config.toml
positions = "learned"
init_std_qkv = 0.0318
lr_mult_o = 4.0
MLP neurons of a small language model. Each row is named by its layer, matrix (up: input weights) and neuron, and shows model dimensions 320-383. Each number is 200 + 20 x the weight over its row's rms, rounded and kept within 0 to 999.
After each neuron's rows, "fires on" lists the tokens most often at its 100 highest values on Wikipedia text that the model never trained on.

L10.up1472,215,187,229,150,181,186,193,200,198,237,219,167,227,201,191,211,183,190,204,190,204,175,221,188,191,220,204,187,195,185,211,232,174,197,217,211,180,229,238,194,203,218,193,187,180,201,193,230,218,214,202,207,209,159,195,198,203,205,200,178,173,203,199,161
fires on: "| "

L8.up1142,186,227,180,210,229,224,221,202,196,193,194,193,209,219,173,191,147,201,215,176,215,207,231,189,208,212,216,258,191,201,199,207,193,217,211,217,184,172,160,217,176,197,233,162,199,208,221,205,214,190,195,170,207,182,195,197,198,183,220,222,209,152,217,210
fires on: "==", "===", "name ", "it ", "site ", "It "

L5.up1497,169,195,231,149,231,211,212,206,220,200,193,203,198,214,202,215,179,167,216,209,188,193,216,221,229,208,166,171,186,197,188,229,218,235,242,230,225,195,234,204,195,206,145,188,224,188,198,261,209,196,195,218,209,161,207,187,204,198,195,230,194,196,204,215
fires on: "|"

L8.up860,172,171,204,166,230,192,165,161,171,207,183,207,226,212,194,176,175,211,205,204,199,221,185,214,194,179,175,169,186,219,204,184,209,197,196,238,228,218,210,209,174,214,195,224,208,190,195,227,183,215,251,179,217,182,220,195,200,225,171,215,208,180,201,213
fires on: "ev", "u", "iv", "|", "ap", "s"

L8.up340,189,185,190,171,208,213,222,195,178,206,197,171,202,179,205,179,198,190,236,224,205,177,197,204,224,202,191,187,192,179,197,199,190,198,202,213,191,213,200,183,189,193,185,165,218,184,200,247,176,190,230,185,222,165,214,195,219,186,238,166,195,227,188,218
fires on: "re", "es", "ad", "en"

L8.up1014,212,184,235,227,175,211,205,231,201,181,177,218,223,216,243,214,191,220,226,185,250,207,230,198,197,203,192,198,191,203,218,189,198,215,214,188,231,183,199,225,264,221,184,237,194,198,215,221,201,187,237,169,196,212,213,164,182,198,165,191,210,176,187,220
fires on: ", ", "\n\n", "The ", "of ", "the ", "| "

L3.up515,198,189,186,225,209,226,239,171,178,180,220,220,189,188,208,204,155,205,203,190,175,210,148,180,188,190,215,198,182,208,216,202,150,168,189,207,222,185,188,187,183,224,207,240,189,165,203,185,189,176,165,185,236,174,186,218,194,203,175,178,194,182,215,229
fires on: "; ", "later "

L3.up443,190,222,176,219,202,188,180,186,173,220,214,203,167,219,170,210,185,200,198,204,209,222,206,204,205,187,223,212,167,203,193,200,203,174,169,226,198,190,202,185,150,168,177,167,174,238,195,184,208,194,173,235,209,209,227,198,204,221,200,224,187,201,217,178
fires on: "- "

L8.up980,209,200,211,182,172,180,221,230,177,213,224,218,189,178,223,182,199,186,192,245,199,219,171,165,215,199,219,165,203,201,188,211,199,218,193,205,203,214,188,217,208,211,202,209,191,211,214,208,190,193,239,198,214,210,182,215,186,194,193,186,194,194,233,214
fires on: "r", "tr", "m", "f", "ro"

L3.up371,168,203,176,168,209,188,164,207,218,227,193,225,191,164,166,218,215,172,259,204,220,195,225,204,205,187,200,219,205,225,205,183,200,202,254,193,217,200,242,196,201,165,166,173,202,195,194,216,228,192,167,230,189,203,231,205,207,200,211,228,164,220,216,188
fires on: "|", "Car", "is ", "inter", "car"

L10.up596,184,200,199,189,204,171,167,199,199,188,226,179,197,166,219,196,203,171,180,192,219,214,151,200,207,225,156,242,178,183,205,237,227,210,197,208,220,163,202,219,171,218,204,187,233,215,199,208,184,209,198,178,209,174,220,208,234,204,190,185,185,206,226,200
fires on: "| ", ", ", "C", "; ", "PO", "a"

L8.up106,223,222,192,188,186,187,169,215,203,224,203,213,212,196,198,191,211,173,175,232,191,199,211,225,216,187,207,202,207,212,195,216,226,207,203,205,207,215,151,207,171,221,195,174,193,212,199,205,198,169,219,205,208,196,245,176,218,220,183,186,210,210,200,227
fires on: "and ", "& "

L10.up900,219,199,198,165,201,191,247,184,179,209,189,269,211,210,173,203,202,214,202,194,154,207,206,193,211,239,198,188,211,194,182,199,209,226,229,225,218,191,196,200,196,205,180,214,197,190,196,252,187,240,201,220,210,207,192,173,195,204,187,174,188,190,189,189
fires on: "| ", "\n", "|", "was ", "is "

L3.up943,220,163,201,216,189,243,199,202,150,187,219,165,223,218,217,221,184,206,196,184,197,184,197,195,159,193,182,212,187,218,205,210,199,222,218,216,237,206,195,205,206,195,151,183,178,212,208,197,198,222,197,189,176,209,185,197,193,183,202,182,227,207,190,201
fires on: "er ", "ter ", "st ", "th ", "man "

L3.up1190,179,175,224,225,237,182,209,201,151,205,226,185,202,178,203,162,216,213,205,236,207,179,169,196,173,186,194,205,223,207,235,191,198,186,207,176,189,210,195,200,190,209,195,189,223,208,200,226,198,173,213,192,217,182,203,191,220,202,237,218,214,208,206,180
fires on: "en", "CO", "\n\n"

L3.up1254,214,199,186,203,175,202,187,215,174,169,220,178,224,196,225,196,213,155,184,201,179,218,191,201,197,258,203,221,197,201,207,218,167,210,185,241,190,220,180,207,209,206,214,218,183,189,199,217,196,207,220,203,210,201,211,231,206,171,234,196,186,190,213,216
fires on: "'"

L3.up736,217,231,212,237,208,195,201,170,217,227,181,207,232,235,182,212,195,203,189,202,227,207,192,202,184,211,218,176,217,166,197,197,208,173,163,178,220,216,218,203,181,229,183,218,157,219,201,248,192,218,198,183,189,208,196,201,240,184,198,220,206,178,193,182
fires on: "=", "them ", "American ", "family ", "most ", "least "

L5.up954,178,216,198,241,198,202,231,171,190,220,197,158,214,199,184,225,215,171,213,191,201,166,195,205,171,208,153,221,204,174,213,210,207,211,179,217,217,182,192,224,205,207,193,220,174,214,186,223,228,202,212,200,192,181,173,174,205,193,207,215,204,225,212,194
fires on: "|", "music"

L3.up299,248,163,217,256,190,221,235,198,133,229,194,172,178,164,195,200,170,192,209,191,219,168,187,209,226,169,176,184,189,174,219,183,173,193,229,241,188,217,206,201,166,222,234,160,205,218,193,231,229,205,195,186,202,201,177,185,231,209,226,208,214,197,238,174
fires on: "but ", "; ", "S", "\n", "\n  ", "\n\n"

L5.up1417,211,194,219,185,182,182,149,232,171,212,200,185,191,182,192,218,188,189,178,222,213,207,241,203,207,201,176,191,225,209,209,215,220,192,233,235,193,211,219,217,218,220,168,174,206,174,187,201,181,224,207,222,214,195,203,192,207,224,161,192,174,200,189,207
fires on: "|", "| ", "Sur"

L10.up93,187,227,201,183,202,176,214,210,202,173,207,188,196,222,214,204,192,169,172,168,248,175,170,195,216,210,180,229,156,184,184,199,200,215,212,222,192,184,198,230,182,200,174,190,197,182,194,186,198,241,231,165,259,218,221,200,233,213,164,164,184,207,194,217
fires on: ", ", "j", "| ", "and ", "D", "d"

L10.up564,242,227,242,182,193,199,199,228,210,244,240,212,215,186,212,196,212,162,189,190,200,195,200,181,208,167,220,216,213,189,154,209,209,201,183,216,227,170,213,267,193,197,192,235,166,200,202,213,196,189,188,186,180,159,198,213,208,222,256,181,225,241,191,227
fires on: ". ", "\n\n", "). "

L3.up1504,222,220,187,218,205,174,199,177,200,187,194,199,204,202,179,226,194,208,179,235,211,194,227,190,204,228,187,175,223,211,192,211,203,184,207,206,229,201,207,194,218,199,179,237,187,194,183,255,198,197,175,164,215,207,211,213,228,199,230,187,184,207,249,235
fires on: "an", "ann", "lif", "Winn", "Martin"

L5.up904,215,222,184,146,188,221,185,243,223,194,211,213,176,193,185,220,246,242,187,186,203,206,199,190,224,187,189,223,180,227,211,208,175,226,197,179,210,207,218,226,202,177,214,192,208,218,173,213,169,204,212,206,210,246,214,234,196,197,199,219,254,241,181,202
fires on: ".", "\"", "\".", "”", "“"

L3.up1468,188,193,220,199,181,187,208,189,202,238,219,212,169,194,215,209,166,186,224,190,201,208,201,172,223,166,193,183,205,147,204,248,215,232,227,209,160,179,253,210,162,189,195,222,200,226,217,223,211,191,179,183,178,170,218,185,205,234,222,204,205,205,208,197
fires on: "|", "- ", "– ", "Ser"

L10.up1277,238,241,179,198,169,225,184,228,194,234,219,198,209,201,199,210,194,200,204,219,202,188,202,212,214,187,189,196,206,208,204,205,186,227,226,200,178,210,198,175,169,239,202,160,190,183,175,233,184,179,185,186,208,172,201,180,216,177,214,194,193,215,204,239
fires on: "and ", "to ", "e", "ae"

L8.up80,243,197,195,206,169,196,180,225,206,200,226,212,190,178,215,208,170,181,195,168,213,176,225,226,195,202,147,212,207,203,193,198,220,202,242,204,207,233,233,205,220,181,199,207,185,197,203,193,161,202,207,188,181,220,207,172,159,175,182,173,176,190,163,221
fires on: "of ", "(", "201", "were ", "with ", "\n\n"

L3.up1441,187,216,174,205,203,195,168,183,181,219,172,199,194,185,202,198,217,213,178,191,194,199,181,220,185,189,198,201,174,216,208,225,206,217,241,179,218,198,216,193,202,174,215,162,192,180,237,193,234,198,179,211,204,225,183,201,195,210,200,221,192,177,204,213
fires on: "ers ", "als "

L3.up130,231,220,231,195,188,211,216,232,191,183,196,197,191,202,206,210,208,190,182,194,208,178,244,183,228,170,199,192,181,202,205,187,203,191,192,181,192,195,224,192,197,193,148,171,184,187,203,191,248,205,203,174,197,184,182,191,208,198,183,167,177,215,216,218
fires on: "end", "ang ", "much ", "head ", "ited ", "ada "

L10.up1491,199,167,199,232,185,198,222,214,214,203,227,226,197,231,196,186,185,204,173,204,200,171,147,224,199,188,170,178,210,207,205,166,182,199,233,182,207,190,171,240,183,220,227,161,205,199,195,155,222,184,224,204,197,220,182,209,216,209,148,190,151,160,195,201
fires on: "M", "the ", "m", "\\"

L5.up1277,230,184,183,229,186,184,191,215,189,222,186,187,206,240,184,214,236,169,200,205,208,174,222,208,178,200,183,199,170,183,232,210,165,224,197,201,213,189,206,225,219,232,199,183,185,176,195,235,232,227,217,190,181,170,204,184,190,211,203,207,185,198,213,175
fires on: "\n\n", ". ", "due ", "|", ".\" "

L8.up439,161,170,206,217,208,239,194,178,214,202,196,133,223,199,204,191,197,128,163,200,205,176,198,191,174,215,200,173,187,201,154,198,162,205,188,204,226,217,173,185,195,178,222,223,242,187,196,226,232,242,212,215,191,196,211,204,188,184,238,191,180,215,204,204
fires on: "'", "a ", "\"", "an "

L8.up196,195,192,170,237,245,209,185,227,175,221,229,193,190,175,201,203,162,185,209,189,213,217,172,192,198,185,201,211,195,206,230,186,156,189,187,213,205,178,185,179,169,187,239,191,220,175,191,191,186,214,178,182,180,192,206,209,197,219,210,208,173,194,193,185
fires on: ", ", "un", "inter", "; ", "in", "and "

L3.up525,200,202,166,186,210,175,169,214,168,206,170,185,193,201,198,156,230,171,174,207,207,203,212,172,195,162,167,217,222,198,222,204,209,197,241,192,213,217,182,184,209,184,209,184,203,226,230,232,237,218,198,206,197,196,191,253,185,237,228,208,196,219,189,220
fires on: "es ", "ents ", "ates ", "players ", "ors ", "ers "

L3.up1250,167,246,175,186,176,166,151,214,217,187,192,195,163,195,206,207,191,174,204,232,216,206,185,194,201,206,216,191,168,210,248,190,214,191,181,208,194,205,217,204,205,193,221,224,214,199,201,197,190,221,172,201,171,197,253,187,197,208,175,180,153,194,192,220
fires on: "res", "ev", "Res", "votes ", "ros"

L10.up132,184,169,197,173,203,178,217,187,194,215,175,207,183,158,177,171,167,212,220,253,222,184,178,219,217,230,191,204,204,171,193,186,167,219,185,202,187,212,215,198,217,207,194,207,192,171,196,235,225,189,224,195,200,200,221,194,206,227,196,185,211,215,239,174
fires on: "Ch", "he ", "ch"

L5.up465,201,212,190,207,195,213,233,213,152,180,201,183,206,183,230,175,196,219,211,150,212,215,240,217,184,195,190,181,174,162,212,226,177,221,222,193,203,188,201,199,174,226,166,203,159,212,191,213,169,199,205,171,201,205,214,197,191,180,184,218,221,213,208,227
fires on: "the ", "===", "tors ", "The ", "at "

L3.up1046,167,179,211,208,167,214,222,210,185,177,215,158,214,193,204,237,206,179,180,173,216,218,202,229,188,171,181,221,199,219,206,210,214,198,176,199,211,194,216,177,229,230,186,172,190,209,183,207,182,203,202,186,172,204,192,200,221,206,211,197,192,228,215,199
fires on: "er ", "č"